{
  "num_hidden_layers": 12,
  "hidden_size": 160,
  "num_attention_heads": 5,
  "num_key_value_heads": 1,
  "head_dim": 32,
  "intermediate_size": 320,
  "vocab_size": 32000,
  "hidden_act": "swiglu",
  "norm": "rmsnorm",
  "norm_place": "pre",
  "norm_eps": 1e-06,
  "positions": "rope",
  "rope_theta": 1000000.0,
  "rope_fraction": 1.0,
  "qk_norm": true,
  "attn_scale": 0.177,
  "bias": "none",
  "tie_word_embeddings": false,
  "parallel_block": false,
  "init": "uniform",
  "init_std_qkv": 0.0294,
  "init_std_o": 0.0294,
  "init_std_up": 0.0294,
  "init_std_down": 0.0208,
  "optimizer": "adamw",
  "learning_rate": 0.00282,
  "lr_mult_o": 1.66,
  "beta1": 0.95,
  "beta2": 0.98,
  "lr_head": 0.00678,
  "max_grad_norm": 1.0,
  "warmup_steps": 457,
  "schedule": "cos",
  "final_lr_fraction": 0.03,
  "batch_tokens": 65536,
  "max_seq_len": 512,
  "doc_mask": true,
  "train_tokens": 484100000,
  "max_steps": 7387,
  "dataset": "wikipedia_en"
}
MLP neurons of a small language model. Each row is named by its layer, matrix (gate and up: input weights) and neuron, and shows model dimensions 0-159. Each number is 128 + 24 x the weight over its row's rms, rounded and kept within 0 to 255. Numbers have three digits each. A neuron's up and down rows have the sign that makes its largest values positive.
After each neuron's rows, "fires after" lists the tokens most often just before its 100 highest values on Wikipedia text that the model never trained on.

L6.gate228:182169169103128108131152144141153137160070145086093115136126161130096137119099151130122123139106077136125174122131061111059143113145130117162120136139097134138137085161129132110161166158146126126146095101093083081117138145143085152137127128133129121083146112166124135113114101128153174110152111113107078136140161131099117098137125121132156155166156117095115124127156101144124159102107127158129122114117124097123120113116144116093117109163137114143108117118130113154150164111140123
L6.up228:087120106099128097142144110130103127121114143085097103118101139072150145117118113146137132125130101156119122176125136152105139108098151159153135100134148126119121131096102131161169125159107124112119110133068091156117134113103139096140155122153124127119112128133128110131141155095157122131137138099117124125105108154111107148122164160152146125111169106089145121093113135123136056146127172178096153132144105132107178111134115167110137125122157184199088122124099163116094142176130132
fires after: " |", "|", " ", " the", " his", " \""

L7.gate179:112170123100105132129108167114142060084103133153173126144133110131122098118101159151135133102140120168134134132101131134149124121145075111119127077134125162104125115126148113118111135137124113100141124137120127126108110088156148178160166107146157169142137126110148077109144123147093111123106111105114121095114115115130133116109169129078165109104139140104107154176143186085109128111133135139107108112126096104104075126177162150103059127146111135100127142133150139149143126103107114
L7.up179:161149130117126119099146124133113110141104129132161108166108159100113127115078155108142161124138096101111108130108147126127137133102104080146156111098121117128076123127082129106125141119128134126045169132125153089161114091113117166097116157144139107132102094155174178115111159095127108164168133112123128159153106115096107145084117145150104147083157115136111140119109135140128170167126156140130116123142147123085116124063139145120158097101130096122141130099146159137156142109113111
fires after: ".", " is", " a", "\n", "-"

L3.gate129:152139167173176122120129153155121130148094156117147103133115099138120155164132182118109142118167111071149142128134145131111102144158166139165122119166118134147128125160114112158107133113114126128159135099104159110153083131102138103129134058146127135101167087107162121136124137139131109102121131141135115135076091116097129094112096124156074136138123111121130099148105131112136174122156154134089151098120112108146134106102122117102119087133151165136154109094085144138131134190105103
L3.up129:162083129118121156134130105130112102110083104144120147137105139114080117128133165131128124167126141113115152122155175149125122102116113120138104110123124132140113125149109100121155174096134182128129156141161154153105118102122168119135110111106171138135144086140144096142110112124106146141145152161145143155098112138129125097076138104138123146157165171090109139161125149097186136196115092122121134128139086138147139074161081137140126130162156164105143131145146125169130151141173160
fires after: " |", "W", ";", ",", ":"

L6.gate280:120115162132154128126131141158113118135117093077158128089102081130102161177170149128124143076111154141152158133110087113125115068178120110112156110136069132133156110167151119126103092099125124129114126145130123105119100115184096145137132089144116118109127110142094082182135125156103126103124141084120145142128132124162140130143109139158089124143134138133118154100157143092145160134130124139133116124149134126181096117144116127064122154128073101125122127146154117115147141165125129
L6.up280:155112114127100082142142148131118075165088114143167127162144133125088151118139120085108111127144124119143128097117150115144100114134093109119114152109155124113123163102144184202154083144119120111084130166118111096115110116110151169102088152132077132126158143132139147097111109096151090112156104117115123135109133092121147140141137126130120151115124158155132075120198174104125134143123152135118153125139109135112143082138127102109129153134117088126115149097101136096123110085140141
fires after: " in", " is", " of", " on", "\n"

L5.gate148:105123091154143154137143146157123138135088076141147160127103139102099117125136163147134122142136131133139125164112102099125135145140135111157159136133142088151148089139121162119140129105105105094103141135154116106122140104135124112131116061102085122129138121133098120114123135119117122128101129128168073150116144119095092107112171105130145142123112117143125123151110175114126134108168154174137132081144121115101125138110095084122153152094205165179112118113105104147177167141075098
L5.up148:127109110148124141166126112145175137132129153172131104141143144103163164118089157106076105140103126194134106155128161156120139074106119158119143145117119155127141146099099158134114162068117105113106137167164131130115078137145136114160113122143121155123115107130106147160124110116064138155143107157105124080099144143121133119116111106144125131104106144126109152110132167111140115161134098142168106142118101123167142126096129132158130112205125106148169129155154098155131132124106138
fires after: ",", " where", " that"

L3.gate181:123131161161148125134148142134127134136100115128166149137103094144093138128129097150124125154195142134142156151089108104132162072116104090139122147106115118135158134114100102131119143128170135157137090159144166097124150126142147152145137131155145102124132075154115076120146099141111111132141115117080098136115132074111105117137092107131126137183110142166132138167112159132119120181132093101109132097148178136116084156143122154122116137165113176105120103137067144131136106133102109
L3.up181:100151147169127138156156136122126095132147158128095120123151139158128116150110127142158152114161151118152172168116098124085134101120098108156137169102108143125143102122139125148129131123148118145117117146141131102120132130140120127134129147190179169132160097141142150165111115151097110165160096171119116092140107129100127095140111113150153137145107175165084195129111153129130128139124110086110094075103161135136115142119116146117131112119145157135088155123111139198101112093133085
fires after: "\n", "|---|---|", "|---|", "|"

L5.gate241:118113112099095139141136127173091113134125112145100176170085126156197115136131122113148117098155140141145140181134144134134143123168143118171151151115140116129124140127120106126086152119136100138090119104128130096143109158115155141115101160156165133165134095108167136135169100159081121111147129118125143123128114101115145150146160138119161128086096137148151110125098182095079153110136093120092113113133116116122088144093172144091144119097110107141154110119093153141171135145142096
L5.up241:137118149142135090102140134114159117151120155143132125129080107140125125114116111125129130099087115165095167127126141139154168111158110099127146174133146120103102111142125123059142134124112087058116119102130114136111097097114095150164125119102142098128125131130168144159123145103144146129138117105090176121132113150138133090165116170139113144125104076126137136113156123152117196118117138150145133088107141121104079098094122084140114112084127075136152143145117116123163120113082146
fires after: "\n", " Title"

L8.gate312:105131144129154119157112091135047110108130137101125121140168112149176127117137118145088117118128120120139106115134105111124147118136119142124133112141138106143131122162157138126152140152125100130164137139157158105115124150158115176120141146138125068119152107114024113123104092145150127114142102103146135109137131111116167101136131113122099152157139126104130145182088099131150121090079123156132107146073149094168151106097147087095136150161111125135131140100105134105128106123146093
L8.up312:141141158118150109153137116068146158137091128105138133179121117128153077153136123148154103134109087122143082090152105086113112170158074114132118151143118117121110087150112147128128130128095139112081105156132102154104140156116149087134164122138149098117104132166150134087132148103138123155129111123138123109134125173101164114120152112117149116124096097113096104120164145130105179070131147083147094113127108132152172128147121143156151144144152101166137122134113092122149092134099149
fires after: " the", " in", " of", " from", " at", " on"

L7.gate294:165150143102169165178118125104131140168103128127164129178145139153133155145130111122083098154125130127125108093131112123089062124139127107146152115124126159139133135128189090127100146121143098096105138147103116115141124158107138164130146091127101126098171066126156155157142160153125111103137127135119145168090110124122165152115156126154155093185110134134122107102124152099118167116107135135110164119101111116092153123145129141114126121099147142113123117107131169174115097118096160
L7.up294:098089122086148129154155123124111122149112143096128137117173099105166104155142134145153119059145150149129123147117138142139142157143109169150098128126142136162130169087110134107143112147099116119130138152128096130143144137128146141139151155120155186150157158086133140113127168123150110142159160086150136152154136121122146127119106110116115124134096137121082107155083100113148144147119104105149169099057136137143123114095134122071126098097127123078103102120105137084183125126147116
fires after: " |", " –", "\n", ")", " 2", " 1"

L3.gate233:110117129118151134123178054153113100173116119152147187118119135106143140128150141120159133096053123161144122134120124103126147108152097110123161146152072113141138117136131108083151157123117152076116141152143148140117109155147118091126126143137160100086114140125144071114158136140153124129137176129155102141128148090161133104151141151121148109147127102165144093152156157121149176138144159133114104080141153131127135126134105111143125116074135120139126117162090137144150159114114130
L3.up233:124151117161141158170125125118119109141127139079153104156120104169091135142111109121166083087117161146127167093124133144139078101123153118135136131117077142133130139105147130144076142108121091134113171120157164173122081095131084122165133138138079127106128091141111134146116148142125117118133117162134140106145149175122136099122088132141116155115070117081148147129129111118148112165121114148103106125114145101127119105072135113113140140115159124102149161096110159099156152140162092
fires after: ",", "\","

L5.gate194:127112120138152124115105138130141112109098124141141100114132144130120151163170140096140113112133140115127107117110138141147106134127087139136136137118103170121121127072120163097096185053117105099111133126165152149134141088121115167101123083167145117137184167139169124118163129131114125106150149124069111090130121117138123064131151135138122109130164129187124133107167153126130130103163114086090147144078118114118144129118094118105106145071147119113108142136171121115122133144103116
L5.up194:150131122124178142149148185140127107126116127110111135114149167127115162180101135129146120087094187108122149175172144129123098118135074142154124124119079141155129140143147115110140124122117151169068138105110116134118104110128085176156122121127062109110163144150156088159177131085130140120111141139121128116133132137174135144132146120125125117101142173109162160138128145114125125142101073118131099137137086126113142149157115129107138117138119128105095174156133110133127121116154171
fires after: ",", "\n"

L3.gate227:133158100175136133116118081127093134100127122088127144138122131088124126135146084116090139128154150096141098118083098093152159129134156121120156127133079132129114102128126101092109134155110113146130119145153120139121147141158140139157167137155114122098115150120099087113092155133107137127125121133159125127139096126119155130106092113072108120130151106136137117133205141095152099096119155162103102107103129121172125058119139130079090104120115076101130162134130107128151124182117148
L3.up227:118125134103130111190058124131132083116098141122127155136079118161100111130172114117150157126123085128151151124135122139129095126121125127142103150115114066136102128139162134158143119138070121140136145157138146104110149188097103137113137119104145129124180110131150159166151161154175114132146127141106070119148191146112148111164121123123119155154102087169108120138131132153080169115137151144107080158131144134108153121129156134139147149125121124121129118115154153112127115116146102
fires after: " the", " of", " on", " from", " in", "On"

L8.gate296:109139160069173134150143131170180124146106124119135126130130142108139161138154184136149118098112165114132160109090084087127149118139101122157148121113132099121102110114150149117163126125106089099148093172130129108135138153179083138147110097112105101138133133126114103091125105146173135091122138115105135114156170129153153094125175111136154124135124111097104094137122170127118111141114154103126099157093127123170123134106155076124117134067159135147097137131117127147163119126154137
L8.up296:139113110151181167139121141137143150132150093109100117134142148065115108148149185120165131098151179111089112111149157107139139110134107121139142075112119145123130096127108110131143112130111133154091100129116099159120140159141133102152151117083095089150098135093106146174119131151134135150097147156129131140150148126109134149111124127138127135120166118154075187111107198136103116077117143137124131076123080127135159100139119144100124125110157145126138146147123105102165107136117106
fires after: "\n", ".", ","

L8.gate129:132135111121139156081167155142104123131134111117159130142123163130069156136152168163144148117105112111108128085118161095118112149159126098156124118102132106142099122163146138105148126179140120128133104129137121169128090135113149124131151106106117104101115088153155122115134127120150137112129148117169124110124121130106150103120154078115149145133130153169166052132138121056122144137147101152103103123125115076111178121132111119172141131183146114171137132122095080152115137156141113
L8.up129:097082107100107125099128161157097099099117120106178108167178146078138120114141138109117138110126131143146138176133124129105135173138095132137113147126120106105102128128121120138134132098130147094177154186109150130111178140114151152158155098121158133125125142141101142087118107150148086074105130125142100151144123119087092131133141142143145094107160121176085117147117197139104133151118138110119175127118140125132152121109110119115097149118119116131130122148151145128137104198119156
fires after: " |", "-", " ", "\n", ","

L6.gate66:120131172135145143111150130143110123125093118088127119160132150152130128118134095105140105072131119173147119118113133127136187135125134097148163084186074176158141114174133111071118141108141119153157077112136133106114117141136114146140132102155125088115101112151120085124110078174141091100112124108117136116118133111114133084176126124160111109133127141153138121130150153130122166100109144109129108067140178126110082129130099117116152112111117076138144136124142148146128161134114131
L6.up66:095152113071124137146167107153102103116091082125088114136114107121109152100142123157179152151121155120145138119120067142115117095132077053091151141123101133103126110133126123116138110157127123105082099133124103120107105122162116111167116131133093121140128127126086135121133114141089155106085168119119129098137143161155182115159150157089100138128147187116145138125135152144132110144094147159113122103138107113122140129142120110108135126161120148134142183151121118126181124097126112
fires after: ",", ".", "\n", " and"

L7.gate247:125147105117148101130105141138131130200155104124139117108107134151130125132109148112132076164111153152145143113076164130109114152140107084136151120119135145159138116108159192097132150105137160111136140156160117120118120145141131127146149133126101151095136113131099094112112088116139099102142132121142107059118177091130149071096131091117154111124112113149140109122168171116121123166166120127125084132153105131116122143110090114130113149116175124141102124112105149142189150110127075
L7.up247:077160103115137121110060140118117110137115112130133138165181088114154119116105145138120127141126153174171096109129149124162129126169134090123159125142120128108108154086096101156122091117128118131128165135153118159139165160132112115146122113093184164102110153121139112142167119114145113119107100122140104155135112130122086077095166108148123155142136137157152143171169125119158126145160112113141117111116157084125131096107130118124056103169121165145165132103140117128142123137117145
fires after: ",", ".", " (", " and", " was"

L7.gate35:130107098168119129146114094155142136130143137216146179111150097117148119137093125114186156113130151142132110124114126119155158110144159139125127170147091186117140154143136103116134151130084101114123119154127141126134135126143107205112126141120080091147114093126124109110158171119136088122162120146170122147125088103107116133128121117167099113098130127150139111094108150111129118086113136120121089102156128113145155149123106116140119116147126117157130087104130082123143189148121120
L7.up35:136161097113086116152162173189144137181159144131154171113099089145115103115125099128144126114103119122120114168131129107148147111133175145118137118146167132115118148142126128137149113103165177085121173121118119135081141122133144117087095114125150133118115159142107154109147131109128116120148185099130123129147130101116089100132154185143148121122095165141132109131098138120126131200103133120128129137098130128146108143129135130116146103166149150098168107155120117117178194142125128
fires after: "==", " ==", "\n"

L8.gate128:132100152110129124113148091137071099078141113147139133152146162118082145115156130184138103136137156192150120134099158101122132125065128119183135101131136135162099118166134164123116117114132125113125143136155158156139131135142169147148158107132140154105125075137127155181175138128119125094137181133140122166139137133090144125090119118108137122138127148138099128135145136172135115140146135139127162116130156130057142174154157128128132163109145134117126138144144092110124139113109177
L8.up128:153146144093099103130181132087120120110136108101106124147114119101112122126124127150122123147138153101127109120097146159135154125118110133145134119144153135138143132141126149201111092143117155106136111144196125126099107123124136130112137113174130133140175147107123099131070106085110161135183091119144129153126110108130145153161128072153113127127109141090138148125121083136138080111146121113110131123108107187114145139151150167159150123063145158135119091122080138089149119170133124
fires after: " |", "|---|---|", " 0", " 1", ",", "|---|"

L3.gate310:132152165155109094135138144158147106146119104147131119115092044123128161129136134105120156118136100129141123180093109095146158139107134139179174123125086110144150135140138129125135121154157095114161135161112127130124136135144122117121137103140086115113163099140081105138142145168128129099101169126126094117098132115134129163098127139130079166147129171146151115138152163187125104103123154159105135119165107146152149131128135136084129099145134168160137126108074109151082162151127121
L3.up310:163119166127141137129174120130118118124151133118128117139092135138140141145100088107125097119139136149131094126102069130125149103095137130145097180132126129123158135120120114113179140163157113112118153147106122199137140109110127165123140126136161128174106102170099152108110079140109124074150129138106140174172081138064100099126125129131107102157114136139149107111088070122121158107172093106139132096116122133110151125120085121129143107115149131116160139130122116123107180110126104
fires after: "===", " ", " ===", "=="

L7.gate132:130144112135162102128132069147103110132115168057111110143143131162090159128088167151092127142160094137139158147088134138124138118141165110148192103134121114150100119111121109149186132098162104136121147153119108150130139147127139141137187139152088117157118117135124118137120143135109180138072159140129127114159108125140099151144132105134070172121140146135124144099142094115149142084092156128110167111140098120120174151132124108117121137127119161125121148105134104114125106097159115
L7.up132:084124094099126143118117131127128159137147097131140147130110085120173094107150091136115110113115117109121112149127109126122137161133128124134140108120141126121151189146128134145150110152137071090160145153119091117133194120152106122132117141132125128152131096141135102083157104122118103112125119091192118119115110151109080122129112145181170131109118123104095115076122145164113119108122121132113142148134119131176102106104043125123119150145125171132129101114105098102137117092109073
fires after: " of", "|", " to", " after", " for", " by"

L3.gate248:083142198133175112143110092119115150184111123137105139070100167102098139095140186098106103129087160118160162111097085121157135126106105100145164098146128142141106150149137114131157129123152120108097122115130128128130133133167135126113137131158124171113108120128112130167099150104111105137137140140113136142167178123146158130115103114127085136167130114123135138155147086092096141113140112121107102130092148145161125083146101097096140128134094115136086159159154144141131114111113127
L3.up248:124145126109139126090142123138156135159120125111125134137155125149116151157122120091144117144109169117096150118129115151137127108148122143161152130111094130149102131180132143139157140140151078145076135141067120113125110121151178097098073120140121160127097155181149133159114116111140142096150121123133122159110155158096133185107053144101094117127111090126092121101106132111120121132167139126139105127107154157136129122132132144127135158161139171137059146139155108164174127100133149
fires after: " |", "'", "-", ";", ".", " \""

L7.gate54:144138118112106139156161171143153122112101119129128097168128170156072139109139130137149146141083133121118116153135118086119141071098144136162138115140136133118120083107147141108150144126188140113113139139088137097138128141127116125124128107154137123159111143120142134128143092139121137079108084127196094161179103117106127065139125119109125197150086092138156153135147132100148126139087124116104124125122155131110119112139163105153113119087187161102093132124115128135135130103141138
L7.up54:131116110137108135084133150160133092155096126138162135165112084102148117114125120149138108119123098143148141182108113103127110149154111137107157073128133120127112125146111119108106134123155121112107108126136091127151123121111067122172185101174087112153146101081124145150138115132135129131112122059147113157125142152114109134110130145110147122143112125114137154098132108153178081109136144126156156113092151186092126147153093114132086117138149114106142091139100092161142133118185113
fires after: " the", " ", " a", " an", ","

L6.gate294:067104109159121098135168102123136114159131101153104120127103189116098122146110111157148151156151121138155133154113123095128149121082173118118154087178117121125143113108132086082119147121132127131114172158125121128163088123133090144107136115091128113145136091133112142096150128119148123119102155144180126106170123116119098124148129114111112138118107132156117135164120154076134154127150157142168108093145161128118130161092096109163098143112161121176120165073113111135151154124121133
L6.up294:103158076120122123116171118084133119151130102158087179141112155137085083131145150093123116171128137158127188124131166110116123153123166135141101108134151131134145155140134139106094142141158127160092144118145123099100160155147103111128117152110182177128159126139131114130139085153134114132112136166167151108138087127138092118166122113095133124139113139123157150112134100089136159155091136160156091112118153094150104155109142145135089161118136102126165130133100103172123137156134138
fires after: ",", " et", " M", ".", " D", " al"

L7.gate46:123124131123137117130124157118167090184119124135194150100121127154145123139187112136160107108089137120132140162087112109141107123124107128119120142125084149112101158139103100146114131101115111137131103138105149132146135150119145141110174116116159123161145133151152149079161114144106121127146127131107131093143105161118139118130112155136157106144191128159141062166115180145113110123129138095097146145132132088109134171117130110164097172104115177101140095130129145127138134163070104
L7.up46:141095112157137131128067117112125110120132143144143135125130135107150118131133135077142105103120136122143141098127138094110093151149132091146169154089124105137132119125119116154098132067145090145140135109101115151160126149124147137196116110150158150138111104125142117141173125125127149071108076180145116112067118140129140141132090110126142126136140139165172115132156125138134139152169105161086115128153071067129154118182121138130088133096133129102131105114120136146116108165145150
fires after: "-", " ", "==", " |", "\n", "==="

L7.gate102:159143159099064141134158137130118076112104073186160111105147104116167111149121127101134116127149129088143139126109123111107116102184142116135155113100150140124136146093124146155140145140114127127135106152144122128173093166139115090146118105132119138122085163163105109111138110100082178104128142148111089102100141141118142103097109120123104130125164139164159157121170138080149112146162112128090110119112114147124113146133092123110110133103164147130164110137117113126075135161142094
L7.up102:146109172082114106138127118123144136149144123149168123076174126140100166144115113115109131117092143116116051153162110115140136123169070122125142155135123133124110158119147127134106094129143185091152112128108102124108148133118174113173133119161149108131064115150132110117131124143145146060171136123094104149112112122158113108117129099126123118140155126124168123136112106070110146144112140122109122134116114137124096118093110157137095110102128146066158135135129115179118122130105137
fires after: " |"

L3.gate55:093129082144114129165118115157142107141147115133178129144130147140136110170117129116110125110137142158154165109132112151110119131111120164149150186140106147173110131168149108135111127116121115172199118155144172087140118146162135138127130118109097148118121125133140063101145162114134099122150102160135121091102117098134131115100138104102133109133154132134117071134123215102118134136113116140118118158137160106104100139152090151111108114119129105149110106127146144201135136148113107
L3.up55:155166109121096156139118119139120145127121156105089140127071108118108131119098128141110126115117148102137070157130082104124120136119172129153163108097157132104108123132121139154088145170139109135092144162107142135139122109123105148079151112112130123089104157148118167134150137122163140137092110141135125143108122090115128159099105170178144107079135110136139141131103140167117121137162128120134130155187114110084122130150122120146140151132124162164109092106103154080170178103176149
fires after: "==", "\n", "Career", "==="

L8.gate179:090099121177137140139114106120088116125144152110125139110138146116176147152124079072119157148133109136146152098146122134081102155130145147101108131105100125137141135122162115143105115078112130172120149133096125141138147149119116107144103111121120114129100137112114098085141122074140138143102123120077103132122119111133142116146162094176132142121103165101178101128069102132093151117104121130145089146188106108146150138148108119147139112138109182192116104128128123142145124165161126
L8.up179:123120105122148139113125133142148143101163123166117079159056145143126182097090145103112137102151102156124151082113131144132128148133150125136139109150130125144152112131142115131172119095140114129100128150119132130162189113118092160166098143117108151154134136138129150070115135143182115176120145140162167126135120121188108145096114079127114105137122108155120108093133127148128149123123115145169132142124136168178179152118104127141137114144126122145077150137126120099153174104120108
fires after: "|", " January", " February", " to", " In", " March"

L5.gate272:122140154146112079119151142149154113123110144146116112089158103151156096139101115099111111158131143102106133131105122139166139107166117145178149166106130146116125172110102155116126123153115135106117123145116134094080144106132119135115155098163126117146114113133141118120141147126095140113153178095098131140094101111125166143102170115120094143102120146168172151115156101117148127133154118157058125116137146185160112169153086137128094127137104139128132198100101124083099112127105123
L5.up272:154108141154144122137146108156137099121088130133133119100137130108143145133082156109106124136135150160100154127104098123153148088131124107185150154130129162177111131094097150093141110112135152107135118139105200106122133131168110132120124121160112135166115079149136085117125160111099150106159157091110124112122114101138157139117173091152094132123108159133144110111173102107113151120143125143075106086131127130144102149148100099128055105128128150158115135109091133102116143170101128
fires after: ".", " |"

L5.gate118:131116142193118117113107148149158104112138109085141141111109140122150105159126101124132133104135159134124080118113127107139161109164132135123174127151068137112149146141094121102119169114121112121119105130112104114160143125135125171097104151156119074116117073154166120119124131116114105104158115151129161161145083107115117127152107152151137166089067143134171133122108118096118127123138132096125154128178139118132138111098119080123112141154125112170133108097117142159189117078113106
L5.up118:117147089138173093144151146140131087141108130130098142113140154143138141109114116124105141135145145166096127162088129108155130113129148104140136156183140163136091146095098090126119128120089156089152089137118118144100143088142120147091135115216136101149099147158098106133111109089106154094144167122116137097109135097190102114125159123115162101147108139146144114127136138135158120139127109143148135130105126156193134125111096131133110096122104157154163131127081119126109146145099141
fires after: "==", " =="

L6.gate172:079132130124079061119125142112125129169111109138150178153093142130123114175111132147128098122139145114135095118155151097150118135151114101155131147122124107165083139110132128088090107088146097105144172140118133079120133120119094124130134123172134135112141117119159090097174105129114118091144098119103107143136123148118121134170106138145116132098186157153168134113123142112120118127143096080089130089165125152126120132164123141132106162093112110143120095096110179104140137121145162
L6.up172:087136142147139153150112085130150103137121108086110148162102155138125100139113138153165106130168099145174127136140104131137128131089122104111126081109093122109123121106125098086103133117171083126136173121137114175152100135158178145121167126137094093157082082125136103142147120124148102097138115120127114099123090120118061144110128146122104117127128124117122143146140118121094105161150114163116108113163121066160070119159086140123110157115131135157144135156128127099126146095130127
fires after: "\n", "==", " is", "=", "Early"

L5.gate312:120115129124124130106138096123111118127129142186165133143140118156119127205125096129149146095151160141086118105137119105144123134113118153132146142077130132128116109128129121077103157117142132096142164155112157092172128136120121119107131122112178073171167117122168104130146131135179116124093130163135119094115114129109120162142090133135142094107147154148135070136136171122118126109136118116147147142153134178125101161094115166112092163112153163096163089126124141127126124152092168
L5.up312:162150131101131116116099153113144107158123122150145171110170171135135164147143130149147073159104152103104149186123185140170090123098146129196150141132144116166128151134149111120137120123170105151120149112123133099084143145158109142132114114100169143085187135113124113115122100108119131082130144143150103119168114124142157095085108126123108106119120123140157125155103127104163132103144114147117146117092112141144098083159150160123098153122130126075130118118139144145120137104114147
fires after: "==", " =", " |", " ==", " ±%", " Writer"

L5.gate286:142138148102131151066118107137120147137154125072154142116155138105096159160128138152123137107103119127105172094139119148095137146115096131096115168078129067125153082142149124129117133102126165170144127145133127134115113126120109071128143132091126117134182168130121103100101119141146140084138141153124093139154166127139103154096115117129171086142156098121131157116120115133100113143155168104113148146127106132173145128089137118108086117136172127113084073105142095118144140130130123
L5.up286:139166130127114120121115135128152106125126095138166112114118099134152132121103170152145119113155113141113158135118096145146152105130075079178146131123091111148116127142076134090098099112161104151113120092128120097152150092127142105113166127146130136150122112096174148151129110129095113135120174070106136110083128126108133154149124102126076107138151156159108144104136127168107140142150116112099094138060143168124146131183109146119142174116082114125098151123155147126144156135109138
fires after: " |", " 0", "."

L3.gate127:126117113172139145127099107142174112128128160154156151107075100117146164143145128137170133088123105144103109152122100101104132106099155130150131143148104184132158140127127117137139181167150123146163125169131126146131153110134082140130138089158087139133197083141166132105135090134141127086136111148108118098103124093117113100110136086123099132102121102111141108126093126151097114094118131136134109144139112104151124113145094132135106108172123119147128083056121156141123127135163106
L3.up127:103121125112159085141158126140134120157118145109099118126100127143137175150144144141162151114139140156124079126155140099146086139087089154130089147135106106137177131153127127083130131143159149112136135169096134125078122147138103103075122123113100118075138123177168131128125138189095146117125127110176152101124080105132117093105102156112123109142105124145137134133163174158124095145123155111112138126122132151132168105117151133106135135101161149138139147105150187152100100108107139
fires after: "==", " ==", " ", " ===", "==="

L5.gate20:114115135143107124137141127146126070154121112140123151123147111137133087121133131142098161135110119108120131103127115084119168142147109087172130133090084137140123105171132107184143133116109137127125162142153118100121103115132139138114142140176129142132136098109069141084114139130127114100139129154147090109133116143099136125123134132098115159190132075146117085122128127117166119134137163155119059142134138121110148135150132154078143114196133103126145115122107132222109138133113108
L5.up20:111154140130122118101120082086115125088129123123138114179109118126139158154133124087138141168118087126143091117133117099137135130151110095130133106123119129164112110154144123109078106151145110147132187144151140101129122142128130125144114202114144132124118094152146142136123149110107105169139171151126105136098186136117128152086157125109161127127176112150095126137126111097115123108168164161146133170168132125099121127160108142128122174143085100115132118095167097116124141118107056
fires after: " the", ",", " in", " The", "On", " on"

L5.gate304:086120136107138144098138097128114053139118092123114162112111119133151131179156101115185122128137129114142126071101170124113131145142145120155131166114096155142132127114123138095103152112156110125126127128087162102137117151093140116110134074124134098136139142117116106109150153108121109092106117130131169102118115115133182138122119134105108119109094123166120108160102133124077138124123130103117118113133138089088098107114167125145069135069129148106112137104164153121141084123070120
L5.up304:164078113140118111110130113109140082157081125117101095140120114143129119124184075135145151133117152162126127107088155123127134179094131141118119119105142119139104103097113076133106112122111078131166149141088146140149095118097165110104154112125136121133131129121151080142156147112066127113115127074121100134118129094118127127065130138060132121141091153112124110128132127142106089142126111161124136088169132119150121119124130164132124126154130114129137144178129117115100114168084117
fires after: ".", "-", "==", "\n", "===", " |"

L5.gate0:153125103099131069092131107085085100128117101154160140142143166175125130146156125114186112118110109116106127138107190104123111124137157103127147150107118145127116132125124142112098177099117115113161124114128153091110117088144098134150111131155114127141162144116148115116099132118167116096123137079128125098124128138152112096120146155131138111101121122186123149110130144140148130147152175129078160096151139058097122144112135124129090123085132149180149156135121135145131130184107136
L5.up0:130112152106127134124133143110156154169151107143164131113106199102165168098152127109156110152115094119127146141114114136142103124139122134104143133128088114113098120117097126113161188138089134065138154120112145127134139168131115051072148138151130141157131113117124083134116083129109144109104147119075130148160103151141105140150163129145146181099165135111111129109178146097138125152103116136102128133167101116171110117107096121164148133135132150147118119119088119129131110145136137
fires after: ".", ",", "-", " According", "]}", "\n"

L6.gate92:114119140174169140109139082112110106092096087161147153144118162090132146128195122156120128112140136161152141124068164137118123136100118071141129158125103160165120107105139124103172133102103131131110113120138138145153145156130103165138122109151101102136156100134130096141126102112150113126121143132132129131134124102116100082141099098091148141093113095093132159091170130129151102090117084132096169143119141134114106134173092117103143132085111131155084107116111108120146152134158123
L6.up92:102114129163142145140135109135149111106103128153120158131160156134168178150158134158112100128128149162133183137140153145112119121099120176112109117165117121145167126099129123144128083122082140173112151143144147140116137117119100138106149112125151088149203140130114122129119133144142109102102115128148071118123109115114098107138091110085121132123078097125085154090161100097139132130146147177124111147161155128105142178112137116083157164125140154122101146111127095098112148145143156
fires after: ",", " United", " in", " D", " Belfast"

L7.gate112:123106148091118167105119083129151133175082093181110072119140092121141189129123125146149119147110130148109116091141115090142128114140126105138058163115152144134143106084113149108155122104115126093133132148104117168131084162106118154164112135141123133124122152121134114147121117141112127150119143130121151126152091157141162131103172081077122104145166145107175149125121125111148126148105126146168127167119120115112097138132138163138111124111089133160104093119131119130103146174096152
L7.up112:144162185078141092130140143139125131139071156162148130125121096122139185143137135117114110117133136088132107107149147145145141144148082145181110169141128152164146173117103162152107130102141101143113107143097125148084134162126137101149121120156148121121129146180138118146095160121093157122107161130114103144135113145142140139100133105109065117150167104168192123124128120134126131162141121096100121141114133122109089109159109117126119153077092115109082157105128119127099120140117123
fires after: " |"